Part of a small language model's weights.
Size: 15 layers, width 448, 10 heads of 64, vocabulary 2048, 43.6M parameters.
Architecture: RMSNorm before each block, rotary positions, no biases in attention or MLP, untied embeddings.
Training: a variant of Adam for these matrices, 707M tokens, 10793 steps.
MLP neurons of a small language model. Each row is named by its layer, matrix (down: output weights) and neuron, and shows model dimensions 80-143. Each number is 200 + 30 x the weight over its row's rms, rounded and kept within 0 to 999. A neuron's up and down rows have the sign that makes its largest values positive.
After each neuron's rows, "fires before" lists the tokens most often just after its 100 highest values on Wikipedia text that the model never trained on.

L2.down1012,220,245,119,190,214,212,218,203,209,231,186,201,196,192,200,199,195,215,184,199,255,234,186,194,219,178,171,230,192,204,216,228,232,240,232,164,203,190,190,195,243,193,160,182,208,202,173,217,167,193,147,216,187,215,192,230,174,200,179,171,157,271,185,190
fires before: " |", ".", ")", "-", "\n"

L10.down954,200,171,197,183,202,249,207,201,246,211,218,197,239,200,212,230,221,204,187,182,240,245,240,201,157,163,171,171,175,167,200,174,227,179,164,182,213,157,199,161,184,189,161,201,193,163,201,187,196,161,181,252,155,193,166,218,164,188,152,188,223,180,177,222
fires before: " the", " that", " it", "ed", "d", " \""

L8.down62,210,132,185,189,155,164,231,246,212,230,219,170,191,229,200,248,242,205,237,213,176,196,215,165,194,173,201,207,232,179,184,236,224,236,153,247,200,193,212,196,227,214,183,232,220,194,228,192,198,175,228,224,208,210,211,164,177,180,141,147,213,207,169,173
fires before: ",", " the", " he", " it", " in", " of"

L2.down1158,204,214,181,190,155,157,220,211,231,211,209,205,264,168,138,170,202,236,231,234,194,152,240,200,195,153,197,169,171,212,176,198,149,182,160,247,194,139,175,228,239,231,184,248,198,240,190,236,223,186,201,194,197,209,221,186,182,205,185,210,183,226,209,184
fires before: ",", ".", " and", " the"

L2.down939,197,160,202,166,208,172,152,224,194,200,211,211,209,220,155,247,142,180,212,174,207,251,200,231,170,194,192,192,171,206,170,218,170,225,204,242,156,185,155,221,253,171,199,254,182,218,116,202,316,189,211,137,199,139,177,130,181,195,192,178,204,217,253,189
fires before: " ", ",", ".", ":", ")"

L6.down554,151,224,193,176,187,72,239,196,221,244,218,212,202,241,202,211,213,142,205,232,166,222,191,240,193,192,213,217,182,140,202,193,211,204,207,229,204,208,180,203,196,173,180,215,205,194,182,217,174,208,283,176,245,172,227,204,185,184,194,169,185,226,217,211
fires before: "\n", " "

L10.down962,174,220,191,200,202,199,161,214,203,244,157,249,187,187,182,205,211,218,180,144,181,164,235,168,226,221,179,300,230,203,189,189,182,202,164,221,203,195,212,213,187,152,209,241,229,229,127,198,240,198,177,204,133,191,241,195,172,184,250,173,231,219,202,189
fires before: "s", "ant", " of", "ic", "ance"

L6.down311,152,186,221,239,182,178,155,223,160,196,161,261,213,231,180,181,169,213,175,212,212,197,234,182,209,204,230,159,212,194,191,181,239,205,190,211,221,258,234,110,169,152,199,216,218,233,168,161,173,147,131,227,200,202,173,221,166,195,188,233,241,187,186,223
fires before: "s", "ance", "gue", "od", "und"

L2.down2,202,253,235,245,225,161,234,222,231,179,215,215,183,199,203,205,188,230,204,181,191,187,178,178,182,165,194,201,165,192,200,228,164,226,196,226,224,177,154,248,125,184,193,229,184,207,208,211,203,187,230,215,172,221,224,211,207,179,169,220,224,204,197,257
fires before: ",", ".", ")", "s", " and", " to"

L5.down475,256,194,253,204,192,332,221,202,172,209,228,192,200,175,170,198,283,222,199,190,278,229,211,207,205,245,146,192,180,181,206,234,190,190,187,204,230,188,197,184,228,222,222,201,182,205,257,158,190,235,255,197,252,194,200,264,206,169,188,184,155,154,180,176
fires before: "\n", "|", " L", "-"

L2.down1208,214,226,229,223,192,204,209,206,175,163,240,178,204,197,239,162,176,182,192,240,183,218,256,175,271,189,201,187,204,201,244,208,181,302,121,215,220,157,188,216,180,174,225,226,215,231,198,184,193,212,166,208,184,169,267,241,209,163,135,189,270,191,170,185
fires before: "\n", " 19", " in", ")", "e", " C"

L10.down1137,200,201,193,197,193,195,202,152,237,219,191,184,185,171,176,200,175,157,134,195,159,177,190,195,210,222,196,178,177,183,200,265,142,191,227,232,205,196,228,181,210,178,258,204,209,183,187,252,211,152,198,202,163,227,186,171,218,261,182,156,215,154,212,196
fires before: "s", "S", "or", "tra", "g", "d"

L2.down500,161,229,210,231,188,184,202,278,173,187,175,155,186,229,213,241,186,192,190,215,211,221,256,189,210,251,256,232,198,160,209,209,186,188,178,187,199,224,184,163,172,169,164,166,177,203,157,158,164,220,251,171,200,198,157,181,242,204,194,207,203,213,267,219
fires before: "==", "The", "In", "F", "On"

L2.down1023,185,198,184,213,208,67,201,226,217,246,225,212,215,160,233,254,198,220,188,171,192,181,178,227,252,168,281,199,189,187,186,188,247,171,208,217,218,245,204,211,232,225,210,181,206,136,240,207,178,202,271,191,222,180,210,132,224,163,219,227,188,199,161,237
fires before: "==", "The", "A", "In"

L2.down978,225,216,237,259,172,247,185,209,190,195,206,145,241,237,225,190,217,117,156,189,215,164,236,187,194,183,186,154,179,200,161,188,193,186,224,194,178,191,122,211,218,214,259,220,212,199,206,210,202,192,46,205,207,209,185,274,140,202,231,166,200,229,174,176
fires before: "mp", "le", "ch", "ach", "e", "s"

L2.down1205,207,197,181,243,157,180,215,165,196,170,174,220,219,212,191,180,220,229,214,203,229,212,166,184,187,168,179,186,205,198,143,204,175,239,165,233,288,245,185,207,192,237,197,185,220,167,203,208,151,152,245,132,199,179,244,221,224,208,215,184,161,195,207,189
fires before: "\n", "-"

L5.down819,244,181,168,200,193,227,193,173,198,230,186,196,203,208,127,227,186,256,204,185,173,201,211,242,207,194,238,198,188,173,178,190,164,221,166,197,244,195,215,226,93,249,243,204,205,225,204,241,216,168,140,224,168,130,231,205,216,195,246,191,152,240,199,166
fires before: " |", "%", " "

L7.down91,204,169,240,198,202,141,201,202,218,211,167,227,174,214,209,199,194,188,183,277,214,228,239,177,227,165,181,200,169,174,163,188,187,176,213,185,162,185,186,190,217,178,192,218,206,201,205,264,216,189,274,247,244,193,205,223,225,208,199,190,194,208,243,168
fires before: " |", " medal", " 2"

L2.down275,215,165,159,216,159,231,168,202,233,103,179,229,201,242,240,195,196,223,222,245,209,202,230,186,188,176,136,262,220,213,220,213,194,197,192,223,210,198,222,215,192,250,245,222,201,215,176,220,213,171,87,238,216,160,153,221,235,174,162,172,239,201,180,217
fires before: ",", " the"

L2.down517,210,174,167,218,231,194,208,254,200,212,206,190,170,276,172,228,160,223,215,158,187,218,235,237,191,169,163,160,189,264,255,212,178,229,213,220,187,214,184,203,136,170,215,213,198,228,247,198,186,230,187,188,233,232,234,160,179,194,244,216,194,227,233,169
fires before: ";", " |", ".", "%", "\n", ")"

L8.down530,259,240,210,181,182,213,206,181,226,223,176,182,190,214,173,210,277,187,225,237,205,200,201,249,202,190,156,203,241,177,140,207,212,160,169,247,168,199,179,253,166,242,260,233,235,168,190,249,187,210,149,232,203,156,233,191,223,179,217,200,188,227,222,186
fires before: " |", "n", "day", "b", "v"

L6.down317,243,180,156,144,170,176,175,252,175,205,215,177,204,215,247,161,221,168,257,189,224,189,180,198,126,202,191,132,203,213,199,163,195,241,178,172,176,185,224,198,151,206,231,172,186,212,209,155,193,188,261,219,211,184,193,150,228,179,212,216,157,176,231,203
fires before: " |", ".", ")", "le", "u"

L6.down928,229,204,168,196,159,236,164,219,221,218,241,182,230,223,167,161,186,108,206,130,179,202,171,191,212,204,183,263,232,247,168,237,191,230,177,149,189,221,268,150,252,154,205,203,245,221,163,231,138,174,142,172,186,163,173,155,159,248,252,188,148,177,245,176
fires before: "s", " a", " of", "ke", "ian"

L2.down995,220,216,228,205,206,182,258,225,233,208,208,212,155,166,191,169,154,234,198,184,215,183,204,191,184,198,197,194,217,175,240,176,174,160,236,215,176,213,191,215,239,179,150,204,219,223,158,181,199,245,237,192,227,186,229,146,228,212,208,198,183,185,190,191
fires before: ".", " |", ";", " The"

L2.down236,179,239,209,209,196,185,208,167,205,202,231,223,237,207,166,199,231,228,159,182,221,194,235,201,182,188,214,216,198,232,186,180,233,190,216,200,186,139,244,280,214,197,188,228,247,209,183,210,220,206,176,213,202,190,223,219,120,194,175,208,214,254,179,218
fires before: ",", "–", ".", " the", " "

L2.down746,203,221,159,163,208,134,203,210,155,202,181,200,208,168,173,223,213,248,190,199,210,189,184,203,262,169,240,194,214,201,208,175,204,216,190,184,291,210,264,155,195,203,185,185,247,234,206,192,251,177,279,182,227,189,172,112,206,210,172,245,194,177,221,216
fires before: "==", "In", "===", "The", "D"

L10.down618,196,197,220,184,219,258,159,200,131,220,218,190,203,140,208,224,219,168,191,185,232,219,202,182,180,181,207,215,196,206,193,192,184,259,163,161,203,216,238,180,194,220,242,189,177,244,145,208,174,197,181,177,218,212,171,174,201,185,206,233,195,252,204,213
fires before: "s"

L8.down1206,210,191,214,267,193,183,175,200,169,176,188,250,234,193,142,221,149,141,162,197,210,303,150,232,200,212,213,222,232,236,231,208,178,216,178,201,210,213,217,229,231,207,194,168,205,233,228,155,178,209,219,218,258,174,208,224,163,169,182,163,263,187,165,223
fires before: "re", "point", "y", "an", " in"

L6.down537,202,190,169,193,199,0,208,224,205,189,212,209,202,202,202,215,239,211,232,178,226,204,199,204,216,173,229,214,189,175,146,163,208,185,188,213,217,192,165,183,190,235,207,233,213,180,217,212,196,176,304,182,225,213,195,238,178,202,212,169,180,206,197,200
fires before: "\n", " The", " He", " It", " In"

L8.down182,183,121,177,183,201,173,175,178,174,232,242,202,198,210,204,181,169,224,154,161,187,153,179,171,184,186,241,224,189,203,163,126,142,212,211,195,233,169,221,254,171,189,218,215,187,190,234,180,205,151,201,197,223,224,197,231,157,217,212,219,219,227,186,182
fires before: ",", "er", " the", " after", "s"

L2.down1156,217,214,192,197,151,163,217,163,180,177,221,224,226,239,166,189,229,195,274,197,220,201,193,151,188,151,205,186,187,218,236,189,204,186,232,191,186,138,216,212,249,173,155,238,227,267,188,164,206,187,232,201,213,210,201,210,138,233,238,189,176,193,223,206
fires before: ",", ".", "s", " and", ")"

L2.down924,190,165,188,218,161,191,224,172,154,201,223,143,194,165,195,182,235,162,166,140,217,228,155,211,185,181,181,201,212,241,180,186,246,217,227,234,245,199,225,152,205,188,182,281,180,236,228,177,209,217,143,182,185,193,218,197,157,189,198,189,219,183,191,193
fires before: "-", "\n", "G", " ", "|"

L10.down932,187,207,162,190,214,186,216,175,193,219,225,177,198,203,209,213,294,223,186,235,183,238,206,239,179,218,174,227,198,204,191,153,162,169,258,176,210,171,241,218,198,261,250,182,210,184,187,222,155,163,208,177,244,211,187,175,188,219,224,192,186,231,182,196
fires before: " in", " by", " on", ":", " 19"

L2.down1063,232,195,238,173,225,205,174,189,178,209,233,236,213,200,156,215,241,192,169,223,178,198,230,192,216,168,257,210,237,194,163,220,197,201,186,256,150,206,230,233,236,205,210,260,197,251,186,168,252,238,166,199,170,211,145,213,158,148,184,154,258,200,183,221
fires before: ",", ".", ")", " and", " |"

L2.down751,209,161,168,187,161,186,218,214,192,214,206,194,183,212,180,217,196,167,182,147,211,245,185,164,181,151,254,174,193,193,166,206,162,178,189,223,172,217,181,196,181,215,193,224,206,252,195,255,193,220,139,186,184,236,174,198,160,166,223,173,284,219,193,188
fires before: ",", " |", "\n", ":", "–20", " –"

L2.down1123,195,198,229,175,150,190,214,150,200,159,212,253,233,254,190,205,193,209,236,232,201,162,249,190,154,176,163,197,154,194,224,176,168,156,194,188,154,144,215,215,184,245,181,175,188,193,229,197,161,264,227,162,165,190,244,111,214,197,176,191,188,211,206,198
fires before: ",", ".", " 19", " the"

L6.down539,143,206,171,213,198,136,186,215,203,202,181,169,182,182,180,220,173,197,188,218,189,191,207,175,220,168,222,225,183,222,184,172,176,180,173,195,225,177,179,181,100,179,196,186,222,202,205,214,148,202,242,192,209,203,218,203,166,224,196,163,195,208,187,183
fires before: "-", "\n"

L5.down1083,177,200,237,209,195,222,216,168,200,231,169,234,176,194,179,180,218,187,223,176,182,203,199,240,185,178,148,220,204,195,202,156,195,184,206,185,188,154,214,174,214,202,212,198,211,147,212,241,203,174,83,178,207,195,226,249,224,217,232,189,144,185,204,208
fires before: "ni", "y", "vi", "e", "ve", "ter"

L2.down692,203,223,218,230,209,201,242,132,138,169,164,215,186,235,213,184,208,183,224,223,187,174,150,217,195,231,179,202,209,228,198,182,204,235,235,251,210,188,215,226,188,225,229,243,188,235,170,239,231,232,242,230,218,194,162,180,207,191,202,241,147,168,174,167
fires before: ",", " the", "."

L2.down416,222,246,202,185,165,183,237,192,177,186,201,183,201,204,182,229,166,200,193,221,179,201,215,183,228,194,129,239,220,258,192,207,205,139,224,216,193,188,204,256,201,163,166,240,199,240,164,228,194,149,282,199,234,174,206,153,195,197,251,214,165,242,214,182
fires before: " |", ",", ":", ";", " ", ")"

L7.down280,250,214,214,147,182,148,242,178,169,169,175,168,201,182,218,192,234,211,240,163,155,238,164,240,207,162,192,225,230,147,223,169,212,184,177,158,198,219,190,203,220,189,172,230,221,198,200,227,165,172,186,226,228,166,235,236,285,199,181,175,285,194,207,214
fires before: "\n", "s", "ic", " and", ",", "e"

L7.down766,202,210,189,189,197,235,135,155,240,216,221,247,189,191,198,252,224,195,207,171,203,207,156,217,114,180,178,159,216,231,144,194,191,218,209,208,191,194,190,179,175,196,196,239,241,190,216,174,181,190,224,202,180,241,180,211,281,212,190,149,173,211,252,236
fires before: "d", "s", "vision", "ed", "h"

L2.down419,202,178,151,193,149,193,197,191,233,205,210,185,226,277,193,162,187,245,213,224,221,196,194,199,221,185,169,151,200,230,196,201,193,153,219,219,200,219,204,193,220,134,188,209,272,212,230,214,190,178,143,163,188,150,212,243,182,189,189,177,158,240,229,188
fires before: " |", ".", "–", "%"

L7.down895,195,210,182,204,194,162,214,159,167,213,191,191,215,171,160,205,222,223,145,180,166,198,137,193,176,143,155,169,81,176,212,191,180,192,194,194,215,195,161,186,136,236,198,189,129,216,196,197,171,185,166,227,221,215,199,102,145,160,267,189,211,167,192,250
fires before: ":", "ed", "ted", " in", "er", " on"

L2.down534,178,178,177,181,185,196,173,165,218,209,193,174,211,209,132,200,211,237,186,180,188,208,209,219,224,199,234,191,176,186,198,216,190,226,163,245,223,212,194,220,155,191,91,189,180,258,217,184,215,178,199,219,208,154,172,157,214,137,144,195,234,197,161,197
fires before: " |", ",", ")", ";", "."

L2.down800,250,200,139,188,206,161,200,214,200,182,178,208,213,160,237,240,171,189,207,173,174,241,186,197,174,198,238,264,234,218,219,143,208,152,254,210,183,172,184,173,143,174,209,196,202,174,206,212,192,166,230,247,181,222,142,261,205,163,210,188,213,181,193,136
fires before: "\n", " The", " He", " In"

L2.down1007,199,181,188,215,192,158,165,188,208,208,181,202,218,144,192,211,238,221,191,162,190,261,200,232,224,197,241,151,263,212,187,182,242,188,161,218,206,216,213,232,163,206,211,200,191,212,203,222,206,193,196,176,222,190,207,161,191,171,193,232,240,221,209,173
fires before: "\n", "-"

L2.down678,146,212,248,200,172,210,221,209,181,117,212,217,200,220,186,196,227,176,231,193,171,193,196,152,218,222,184,209,205,195,180,217,262,191,216,214,195,195,174,164,188,184,164,222,233,157,195,208,245,139,149,202,218,212,198,249,205,120,168,204,207,227,182,185
fires before: "s", "d", " –", " |", "ef"

L2.down748,208,166,197,227,210,270,173,239,229,195,255,174,199,241,200,163,202,238,191,230,245,224,260,191,227,211,181,191,151,213,190,209,193,224,229,185,207,207,193,220,185,210,165,218,141,225,166,248,208,195,171,204,136,190,190,245,166,215,173,216,189,203,161,188
fires before: "|", "The", "===", "A", "-"

L2.down495,219,148,164,168,199,251,192,175,192,239,179,227,205,144,151,187,228,225,197,200,175,202,231,225,161,210,250,231,217,189,204,205,185,194,214,201,204,210,194,223,155,147,153,186,188,198,203,196,215,181,172,204,251,224,241,157,224,250,154,210,260,159,179,173
fires before: ",", ".", " in", " on"

L8.down282,174,177,232,200,177,255,182,216,187,221,170,183,205,184,238,128,214,206,211,149,219,178,186,180,168,175,250,197,191,144,189,157,204,176,222,208,232,212,148,209,186,257,223,211,254,237,180,153,212,233,235,200,196,186,208,251,227,205,179,188,215,196,231,218
fires before: "i", "o", "y", "1", "2"

L2.down139,207,177,139,187,211,178,169,230,255,242,199,235,210,184,173,185,189,171,214,182,224,219,201,204,215,220,233,225,242,162,208,154,213,189,158,192,212,222,184,221,256,239,240,175,255,141,166,157,149,201,197,189,202,160,219,157,258,250,197,175,223,216,192,186
fires before: " ", "\n", " 2", " 100", " 1"

L2.down1069,164,184,168,190,171,162,195,190,173,161,215,205,206,223,157,202,169,191,232,141,186,202,200,153,220,145,179,217,203,172,249,186,213,188,136,219,197,179,191,174,130,238,192,223,141,209,193,240,180,194,239,175,209,200,225,227,205,233,208,209,217,195,189,117
fires before: "\n", " The", " He", " In"

L2.down1207,199,188,232,164,196,113,193,256,165,223,218,152,233,190,213,136,173,195,206,155,216,218,198,224,221,211,196,252,196,177,181,195,154,174,233,183,242,197,149,167,252,212,200,230,207,165,244,183,198,168,256,207,150,214,203,113,189,188,227,197,162,154,171,190
fires before: ",", " the", " and", " "

L5.down61,131,217,235,186,244,280,221,194,195,162,237,199,236,169,214,224,243,197,204,157,190,181,213,251,201,236,195,209,207,269,225,229,238,185,181,229,237,148,252,184,160,162,187,243,163,212,196,208,160,185,145,179,190,248,202,254,174,189,226,204,191,204,245,172
fires before: "s", " of", "ship"

L2.down888,252,217,129,242,134,199,235,205,215,205,156,186,272,182,147,209,191,244,236,196,212,200,189,165,180,175,149,209,188,218,205,242,90,225,181,211,135,155,208,212,228,233,204,183,230,179,178,255,202,232,125,244,225,217,196,268,243,221,194,230,226,234,179,178
fires before: ",", ".", " the", " and"

L5.down1212,186,241,240,184,181,129,210,142,170,234,171,258,204,247,144,177,241,221,148,197,194,172,210,179,176,197,215,169,161,211,95,231,183,223,184,229,237,203,211,202,230,177,185,225,222,154,192,184,179,201,173,168,247,152,213,217,165,181,209,184,187,181,218,187
fires before: "%", " |", " m", " ", " c"

L6.down472,242,157,198,207,226,246,217,208,186,167,210,206,246,183,203,210,186,180,165,201,185,220,149,137,163,216,204,225,190,201,192,187,170,206,166,202,190,186,202,270,168,233,186,181,169,205,200,161,210,191,137,211,218,235,183,149,183,234,206,171,204,232,219,181
fires before: "s", "ing", "w"

L6.down802,167,201,200,220,231,203,199,223,256,248,201,234,218,211,190,259,173,191,217,224,194,184,173,182,218,225,246,181,190,168,200,183,172,231,192,212,230,221,187,150,128,195,191,154,195,191,187,179,188,155,202,221,193,195,152,111,171,229,195,164,178,257,218,204
fires before: " |", ".", ";", " /", "R", ","

L2.down366,193,230,161,170,188,173,215,173,186,170,164,161,222,170,215,229,185,239,159,241,232,175,127,218,164,161,278,204,179,193,165,230,200,232,182,238,186,257,219,221,166,220,227,213,219,233,220,175,227,198,85,213,227,266,217,124,145,151,238,170,197,201,228,221
fires before: "ed", "ing", "s", " to", "es"

L2.down418,216,217,188,256,201,181,186,237,158,213,203,218,194,194,240,198,179,222,178,262,185,191,208,207,228,148,233,152,202,210,188,167,196,221,198,208,228,204,214,198,174,188,210,200,239,220,174,169,168,243,94,132,207,169,169,218,150,181,166,209,232,230,173,153
fires before: " |", ";", ".", ")", ",", "%"

L2.down824,183,186,183,180,162,155,188,238,137,218,190,163,180,202,173,152,212,154,183,197,239,192,237,212,223,234,195,198,216,201,176,222,166,165,192,245,195,201,228,194,202,241,176,217,247,192,219,217,207,199,141,206,194,230,184,254,163,229,226,210,206,188,211,194
fires before: "mp", "ch", "le", "ach", "ction"

L2.down595,257,167,192,187,204,242,152,203,227,153,141,160,179,154,172,198,199,258,200,203,248,143,204,172,197,203,110,167,208,203,239,130,185,211,238,174,230,234,147,161,227,198,174,201,190,233,193,157,259,197,246,187,173,163,205,245,185,180,192,237,197,219,223,187
fires before: " |", "6", "2", "3", "1", "."

L8.down798,211,221,202,189,193,273,213,249,186,203,234,179,186,194,203,199,181,223,224,201,134,190,133,185,224,208,214,162,198,161,221,204,231,217,231,223,253,220,206,169,187,171,204,186,232,194,199,239,154,196,182,261,195,190,243,209,170,177,192,209,156,178,241,235
fires before: ".", ",", " |", " and", " is", " in"

L5.down816,203,200,190,192,212,242,195,219,190,189,231,207,221,214,262,192,195,222,151,200,222,195,281,243,187,202,175,185,239,188,226,236,233,232,178,249,242,191,184,182,166,208,206,196,207,226,186,190,207,228,317,216,127,200,186,177,170,213,198,189,199,248,250,218
fires before: "\n", "---|---|---|---|", "-", ":", "e", "s"

L2.down478,182,209,211,170,193,149,198,231,199,187,240,213,159,228,195,220,193,153,200,200,185,208,190,174,227,191,222,189,184,152,183,182,223,167,176,191,227,213,167,195,194,208,263,207,228,166,298,228,193,239,204,182,187,211,191,207,205,210,260,183,242,154,171,161
fires before: " |", "\n", ",", " ", "-"

L8.down894,211,192,272,260,161,221,172,175,211,170,228,202,232,228,183,231,165,185,170,174,204,250,199,219,177,249,189,153,240,197,168,231,188,229,205,250,197,172,182,192,141,180,157,241,189,172,210,131,163,171,217,248,206,230,231,155,231,245,235,200,187,255,230,183
fires before: "s", " of", "th", "led", "ning", ","

L5.down1133,190,183,253,219,169,259,205,220,246,208,214,125,237,171,182,259,240,211,225,186,186,175,148,235,158,226,228,213,170,175,223,224,178,181,177,215,202,181,230,218,215,187,236,256,227,196,251,169,120,163,118,197,180,204,186,124,161,241,229,254,196,229,192,172
fires before: " the", " this", " of", "e", " his", " to"

L5.down320,183,179,165,200,199,8,197,215,206,177,196,215,230,189,170,217,190,204,197,214,208,204,179,160,168,148,251,187,218,170,177,195,243,173,195,211,211,228,160,162,220,215,175,181,225,156,189,198,238,199,337,218,185,244,184,248,216,205,214,203,231,209,190,210
fires before: "\n", " The", " the", " was", " He", " In"

L2.down539,258,231,199,187,191,196,162,174,225,166,178,224,195,192,214,202,237,231,183,261,193,148,176,238,237,172,168,164,179,171,203,223,215,241,184,190,248,218,228,212,166,161,223,216,200,230,206,228,173,159,157,166,258,207,159,223,130,237,188,217,177,134,210,221
fires before: "s", "d", ".", " of", ","

L6.down269,225,188,243,200,213,243,184,156,214,213,216,191,207,196,251,200,210,232,194,210,195,202,144,172,200,218,205,244,193,221,238,204,223,141,223,208,189,173,206,209,249,201,205,170,170,176,160,176,200,239,104,191,188,162,147,180,167,149,164,211,245,213,189,216
fires before: " the", " this", " his", " life"

L7.down449,182,265,208,140,213,96,172,231,235,193,253,224,201,174,223,211,149,216,220,191,198,199,208,184,205,204,138,186,232,163,222,195,207,192,214,224,198,205,180,227,228,182,225,212,213,215,155,190,179,154,55,176,251,176,220,199,143,169,192,216,199,200,227,207
fires before: "'", " |", ".", "in", "ers"

L2.down570,190,202,173,238,212,140,233,231,179,220,220,196,202,168,227,239,208,174,194,166,210,198,190,226,197,225,251,196,201,179,231,211,228,164,168,231,182,230,208,232,204,202,211,209,186,165,204,221,156,212,254,215,278,150,199,173,185,199,212,207,117,210,220,216
fires before: "\n"

L2.down152,204,186,244,207,174,132,231,193,205,203,177,226,229,141,182,201,181,202,182,204,184,221,146,222,136,191,232,200,177,187,155,232,188,235,214,189,207,224,212,193,183,222,187,237,191,177,244,142,173,274,197,186,204,171,194,192,162,222,200,228,175,241,215,208
fires before: "\n", "-"

L6.down194,219,191,156,201,166,244,145,166,213,139,189,186,204,199,156,170,205,232,213,194,193,240,211,175,195,157,194,196,179,187,225,216,179,244,222,186,193,174,196,149,146,158,166,157,174,219,191,167,226,251,212,191,147,196,232,224,192,200,189,200,192,184,238,198
fires before: ",", ".", "s", ")", " to", " the"

L2.down951,215,181,258,194,175,328,212,265,241,172,174,194,170,247,226,163,204,145,154,230,223,157,256,173,240,170,181,183,206,185,211,211,237,201,204,191,222,200,193,197,213,226,140,185,220,236,194,201,247,207,36,219,212,257,185,215,197,177,193,115,241,213,185,172
fires before: "|", "-", "\n", " ", "%", "|---|---|"

L2.down463,198,241,228,172,221,332,191,224,155,203,185,230,166,155,217,191,266,206,213,209,189,187,200,228,203,253,200,209,185,223,258,170,212,231,255,236,199,208,162,164,232,214,227,233,206,251,238,160,200,209,142,247,164,255,205,182,170,211,206,194,237,235,151,222
fires before: "\n", " and", " "

L2.down986,162,176,165,198,177,149,174,184,160,192,216,178,221,270,157,211,211,208,246,220,188,228,181,192,229,202,245,149,171,212,231,190,213,158,192,182,186,170,227,191,169,122,177,212,214,226,208,189,203,168,234,205,218,181,252,198,135,234,222,163,169,208,212,211
fires before: "\n", " The", " On"

L7.down752,197,191,192,240,201,227,180,192,255,186,240,248,216,185,185,218,196,227,223,177,169,182,239,206,234,219,244,181,190,223,198,185,216,178,196,221,193,135,216,196,182,167,209,196,198,235,143,191,142,172,268,217,220,236,271,208,243,188,172,178,229,147,206,178
fires before: "s", " of", "d", "la", "r", " American"

L2.down933,166,205,222,262,197,260,225,212,221,255,233,192,185,197,170,188,188,232,178,219,185,172,174,165,168,193,215,161,186,189,189,193,254,177,131,188,206,202,235,243,246,176,229,212,226,214,186,150,195,172,132,185,201,216,210,177,203,150,185,167,204,242,208,248
fires before: "o", "os", "se", "es", "st", "s"